Weights of a small transformer language model: 18 heads of 32.
MLP neurons of a small language model. Each row is named by its layer, matrix (up: input weights) and neuron, and shows model dimensions 128-255. Each number is 500 + 50 x the weight over its row's rms, rounded and kept within 0 to 999. Numbers have three digits each.
A block is one neuron, or neurons of one layer that tend to fire together. After each block is what it responds to, as a language model described it from the Wikipedia text at the highest values.

L5.up85:526565527517454474498587486463507491601544468465559490400497478487537438467584431496511526441439556462477520502464424527452515495466568477381558542476496601543557420466536473548542475533425483510452399440497435420563444496494477514447439495534471387542574451546490592482492536533565544485483456461424487498493505370521528566454519478539524404376423494458583577562437494481493571501541
L5.up351:544544452489477474451622411472618363448478506430526437450471470504486412547459497365513562460439475542460497526581524534486537516561572584485500551490517470457523491423536437549465430431511603462559463539580515522496461492511552532542478546474476472524524575463513503498467515492476509484492598502433513502486500554483463581484485446538536456486542530519549500432459493570490559504485
L5.up520:509563400500449454467469448453587456464534442419464516493490432438483507446554447494431540491494434518483523464456487429485491571484519528486435501619552509480453593572601491490596529476519570471536571511542443522450494457466458545584508575507560419505521529543441569506508488499499459538548570487368574525521516528497427401514468471523481581489424439512538446526477402574441568388500
L5.up521:454535533558473533509592546494584516544459446477388467650485478521497413468577454411425570560458435507475462432439424511410503434478591465503466597533443541476537565502539526601525421423538518538510455469500498521622452482450577521478462588568574524568475539518523552500457427506448499530562507496475524549546601519527485487438494518436474468449481556619537599487436396533550544431526
L5.up632:488588477484600443517445554494529500447479397436465493477527450600518413428488474570423521533442460388436473536434400552502486626526493499444519563480460448475485482468486485536511396512439486471595429478473475495500493481541511524520483444517417496534521517574528440489445558557416540468526496524524475491424553591506487579501540388538455433508467530507438551430578452380496561515511
L5.up708:575517566498447507410543501505554460545493478510513438453469537477370449518514535463453457479450597544538472555564483412540486563493512571570451509425430438449521587505518533528505458490466446461424442560590511512586466450454518514474504484600490418474550434460499557532563474453511604472440477573509526547524487543470514521480494541462488468428523454457557469524458335457421582433453
L5.up1063:567491431519425563452459539509514533556424539460424415487474450525501407469524524518442521541474467570420461527557464499457477547441528473462535560631598493450564510475550485455433472543461566453509558462499448507526513486492569507585474455474511506555485513550509520532502454452473555471468489378478545628449538421436396566431511447446569522486495552459531497481439480484553495496513
L5.up1074:483446434542500461562557427571550449538445492475552588511470417509472458478500443527516473492581421580532507433391498398432514458456524570484465514494600578517504557493574465570446547426468517492420481525521537466455617545441545478537549542571577559478554436490475536454488482427552366494537418467516552493482509444542405547532528476397486446524457556550547556602494502577565487532483
Marks the end of a sentence-opening adverbial, such as the comma in "In 1965," or "Since then,", and "to"/"of" in "returned to" and "member of".

L5.up90:540577482529450514616426545427577472473509485512544596524529463562496485497480476526459423527464603502533586521512556475523394440473550460503449497550567514420481528482459541446476409478401535489380384509527470495414535529606566491502510457539515550513453488510498496488541513540522483447508521525517507567486614501463438573514519441448490486470498501459478565545637583470548545568493
L5.up186:507457470551484480452452481473476553489522497463431446402509428623433455493514518574406493472547444534542492560563620431440519528563503474528445504431549506433408532567583436605538474468564378454524507567601544491506453471494399538486501522464486494526462493477591493519550550510478532504468436478466532461468579579514435539450543449464508503474543445540509578535444563625467518577490
L5.up200:545545519477529514470479447456487516451570483497492406448381533421575588537547597568419570568458488473575529508473649481509571463540468525523527477558512563516344479495481474480485426491512481522551627493525519512516539490509459486521604505474545435498503493512488479549434554396450519461536526478565559480408562518503498519569481548494466613523506554412445497625507462558495459537438
L5.up580:440485518560481539543505447549522576531525562574576594539537459445479454525496538487521463596475546482539485500580473515530453421414542542433461534569577484521410478460490535478454402444479568518488488462541596515413498466586564413413487457446436481527404513481585456443503559474448526579460447492544614602426574553446522513437483460528522460551488505498444524405513523481453509503505
L5.up613:553474493501383409526510510541610489440541439515517516500506560506482514436542511486458443465463495450497561573536556517470491472460567513528527559583490571566497407509516398518663500457513493403531480590429487511466450550575424527540615528590410494490569485424433458493497545511534454449512435576498448587623483481528465385576417468595482451463491587455532522462474592493535523500479
L5.up622:638531487541445486473521438463537567487486496519523429410509501486487527519556508496458530522458550503494489447482575441467441394495487492433416501521446494445512507520471546454497473515436516406409454526465462465385528552484460552457551580454404500492426539507482421575492512542424552488503436499613662587569575526444501622491501463428523536565525431502604526493599559513551543563433
L5.up877:560454511469467367493463378400488534418567406437360497447534449541483473506509553568526583555481522486522553546532474503501530504529488552475533535601517431557451475585443488511570461478505484518529541432519582528533531539514436418487553522489579528554481425448557499569450546504511475420530416539568441554422554513450556451487528458501541498451494528507575452488476549432511488605409
L5.up946:454541496491467544564492447566530522426448541495542401482518543481516507554503591469435507513517498533506565484515564484465492485499476584638498517542462515460399532465483424632459521551567481517524580506586406443468468548406505541493532468532490603556492453472447423450457463471461525466444516524660524486505507477459376472438470574490487509601505492469491430549505472600458473538524
Final suffix pieces that complete a word split into several tokens, often adjectives or participles: manip-ulated, harm-ful, ad-support-ed, unpretent-ious.

L2.up246:523480683504565536484595501537541531484524409430411485498552391493491441437460535514538460436471590392512483508476517467455446502479463561452494596544520512432458535589498457465536527471482575559459546530517583530523628488657509470466450541512504566499503503546516516527522477453531485439511412569483577600499526454451538420450489509470587361575470508454423378554514541357452549530485
L2.up520:413567527502489478457516539575443501472467623471541455525496522631481439432519501421517513490480538516484540489531435460473464439542612498395452535502512474531448500516479492456436484454539510602465472381627469611517586502583523409432483606479482477399436477532569485439362493538450490588459542480451571503483452519507569521543435445518492384588476482483510522449495492442518563492487
Fires on a year with its trailing comma or parenthesis after in or a month, e.g. in 2015, and 1955); sometimes a phrase-final noun with comma (history, project,).

L2.up56:460532451542498544492428476482499469565511535539511489444480443476551426555564519576448506547553409483568482490513487475451515451530517528519490488511510540542481507450477487516560510527614452559504467517529496545425484401573494487558480547507401482512526581423541511470523453443537450517489474462561558495487484496514413411502495497539469562547438471520570507462474456488553543485555
L2.up558:467490480455543490465475505504527500596538464501542471443480480458590378560511414610498540443559402445539538470447454510446466459480567522522542504497522566517605561501483520514604504527532513535464398513491516543421452382518518508506470483513430488494529598515541447491581493423488502570515520495460558524499488519527442429480479475517444480538503474482542473451440434513487542542574
Newline tokens that close a paragraph, table row or list item, e.g. after a sentence-final period or a closing | cell marker; occasionally "the".

L9.up326:475560482533472434491450509572452458543479533500534429539467557433479514474565560551448578548455456440515508584449617494480503441490487441486458404544453460496528497466590532587480449543556421498398470610384492530460513482617493481540488498503583501479485474470469475492543485476500514512551490457451572439580519563528528511509475464476448468578412537544362504503452477478569517514552
L9.up689:521547556547427417520564521441506461461508489552436546511518603517560454505564463572530575573458470489457584504500513484485502501501533449526508596553465540499519492543525481554473455409456517497485470423424482587471480528504536497468535441489412451529427458481505464551520557593489458518459447557557470530569474505472515535519516476556475487478540497596453448477495490571516525547535
L9.up1008:357480606436492470512602454555511565528438449441491353471519432479494475559517538489477465506477464509533550550524429568457451442607514552477543455517452480481482513568478482562509499446506469567520544540482545500501500484449542471554547507411485532496398503422495480551490699425592500497539457491607509504474469573471505556537580584443366581550501476468466494436484440547495508443508
L9.up1074:477504574454440468489534405468606511520442516374421467496478517485548550493553558566435589548496449480506561562545526534399513520578431518503512483542567508583363449547581415527492461481497457501500458526500521498564590493575464459466531511475499502479485519554465483568456500564507474491538509485539517518491577470525460489549465542522502529564528462526474508560410460542522489568467
Fires on the token that completes an adjective, participle or number modifying a following noun, often a suffix: -structed, -able, -ful, heavy, 12.

L9.up742:538481535515455475458565429426563507520562457612628492549524469476546488550441488563421492482529486499445514540492550419496452543541555486476501481496410472570445470510468541533524445502520467501549512514494518524476535383547491464514491526574474493446411485458560527545495581509474508471492445472514511439511524500453491495470558551494463489558492475473543504467489525457503453656490
L9.up747:501484517487427467509520480483557458512540506492514498506482453504455511566490510526426545544512434533455494516508466504522446506424565507536542515567541414510555545436444530579559551501509499493515486596525545579491515499550503391570490481462521506489527514589524416531437493467491540526522411442510484439492473510509495548625532536419450542552518415522512479538464560617583459598459
L9.up750:512525448421449443477455498467509520428522493508477398565492576448485560505534457575503516507500402490445545493527461486521485470481580615553459498571486478526496448463406533531401491547474574462459509469578475477494573506532504519531611487408488452518481468460490514392560525516514557561538457537459443510413492463519503524463620503542513427520516450476568526457529499532552434399546
L9.up859:458421501553489501515533555437360486486574499611509558609502512445552471569481418566572432570484511371519471596417540495394452483426462532485466559511464549480478541543512567539485411456488497452491491530426471561507491575423635507546556536499501575484417550481426561543477577460451403501593486583513585397476485524468433513505519385510450478419427407478518581438474568534517558598548
Prepositions and copulas right after a noun phrase in expository text, especially "into" after transforming verbs ("translate surfaces into", "style hair into"), plus "are", "as", "to", "from".

L2.up308:515468453562534421428479415466488420567460537502460523446473523542447572433539556568504530468568611506490480486522551432514473529486443457524524502603463531515432533518530435554520481503507458579472455554536455478547541508632475437462495454539394476533509392484541397588477514499491452492534487530533505520403580550566500454496497461536428502602537380535469467601528447483523522487516
L2.up792:429461396492403496603485418476481536447487496471457497502545537547558458489493472573503528601521612473512541386531532424497565469428464413543535582546422472484447502486502468473542478403594445529554489450527470513511525506581559528508524417549430545506406528474531472589475436548371452427464483452481573476535520554526429568476527432495575498528430425517524481616587553498481544552515
Word-final suffixes closing past participles and adjectives, often before by/to/in, such as trafficked, isolated, modified, esoteric, compulsory.

L9.up263:514548466477512488458491524591414451553476449499486475556516445513444577524431520502441514492394509475485514414434478540498444505539559552512429539485456477576520503474441510590528393425462455595488459457490553488494581530450590509541559492426596459498474420524543452526523409466429504441452529596517512529444457598484547402582471522504457529476579468510571604561553464524500556491433
L9.up359:523471543485542539570502620525578435509447525564446424435535496452405482574422473526455503602438477484472484479486469474529539589499595566495463478535463530526472553448416401541438369481591550595537473415446517466551524566484441511356589539501469497525420564570491589526526506538521568464436415523382495543449519461454499604533505499474483490505584464526470568547505444436545571492541
L9.up834:510569515495449504471535488491508406674394529510417572511478430470555495477471526449427567606569514446463542588582481527551410615488519550520485484557489520551483525478505541469551437536516509532473563507524562490499426566535500466467517467514422549520486606421455505529422504572371513555496458505414502516466472548554464459513511463454542404478487526442481520571474404476489496453528
L9.up909:440616425523576436450465469549458450555335488523568399520529483568429501519508474425430485519506415425492512457559450468517506515485475553536435523562440483513484495455474485574472328552599441523490461513524484516468415418503553520453593497462528419463437422501466582430508493454507473407447530567505455499506507560527545470453598447520441493510526523478533615581502483524498489490479
Fires on a transitive verb or its ending, or a preposition, that takes a following object, mostly in narrative prose: rejects, supports, confronts, against, in front of.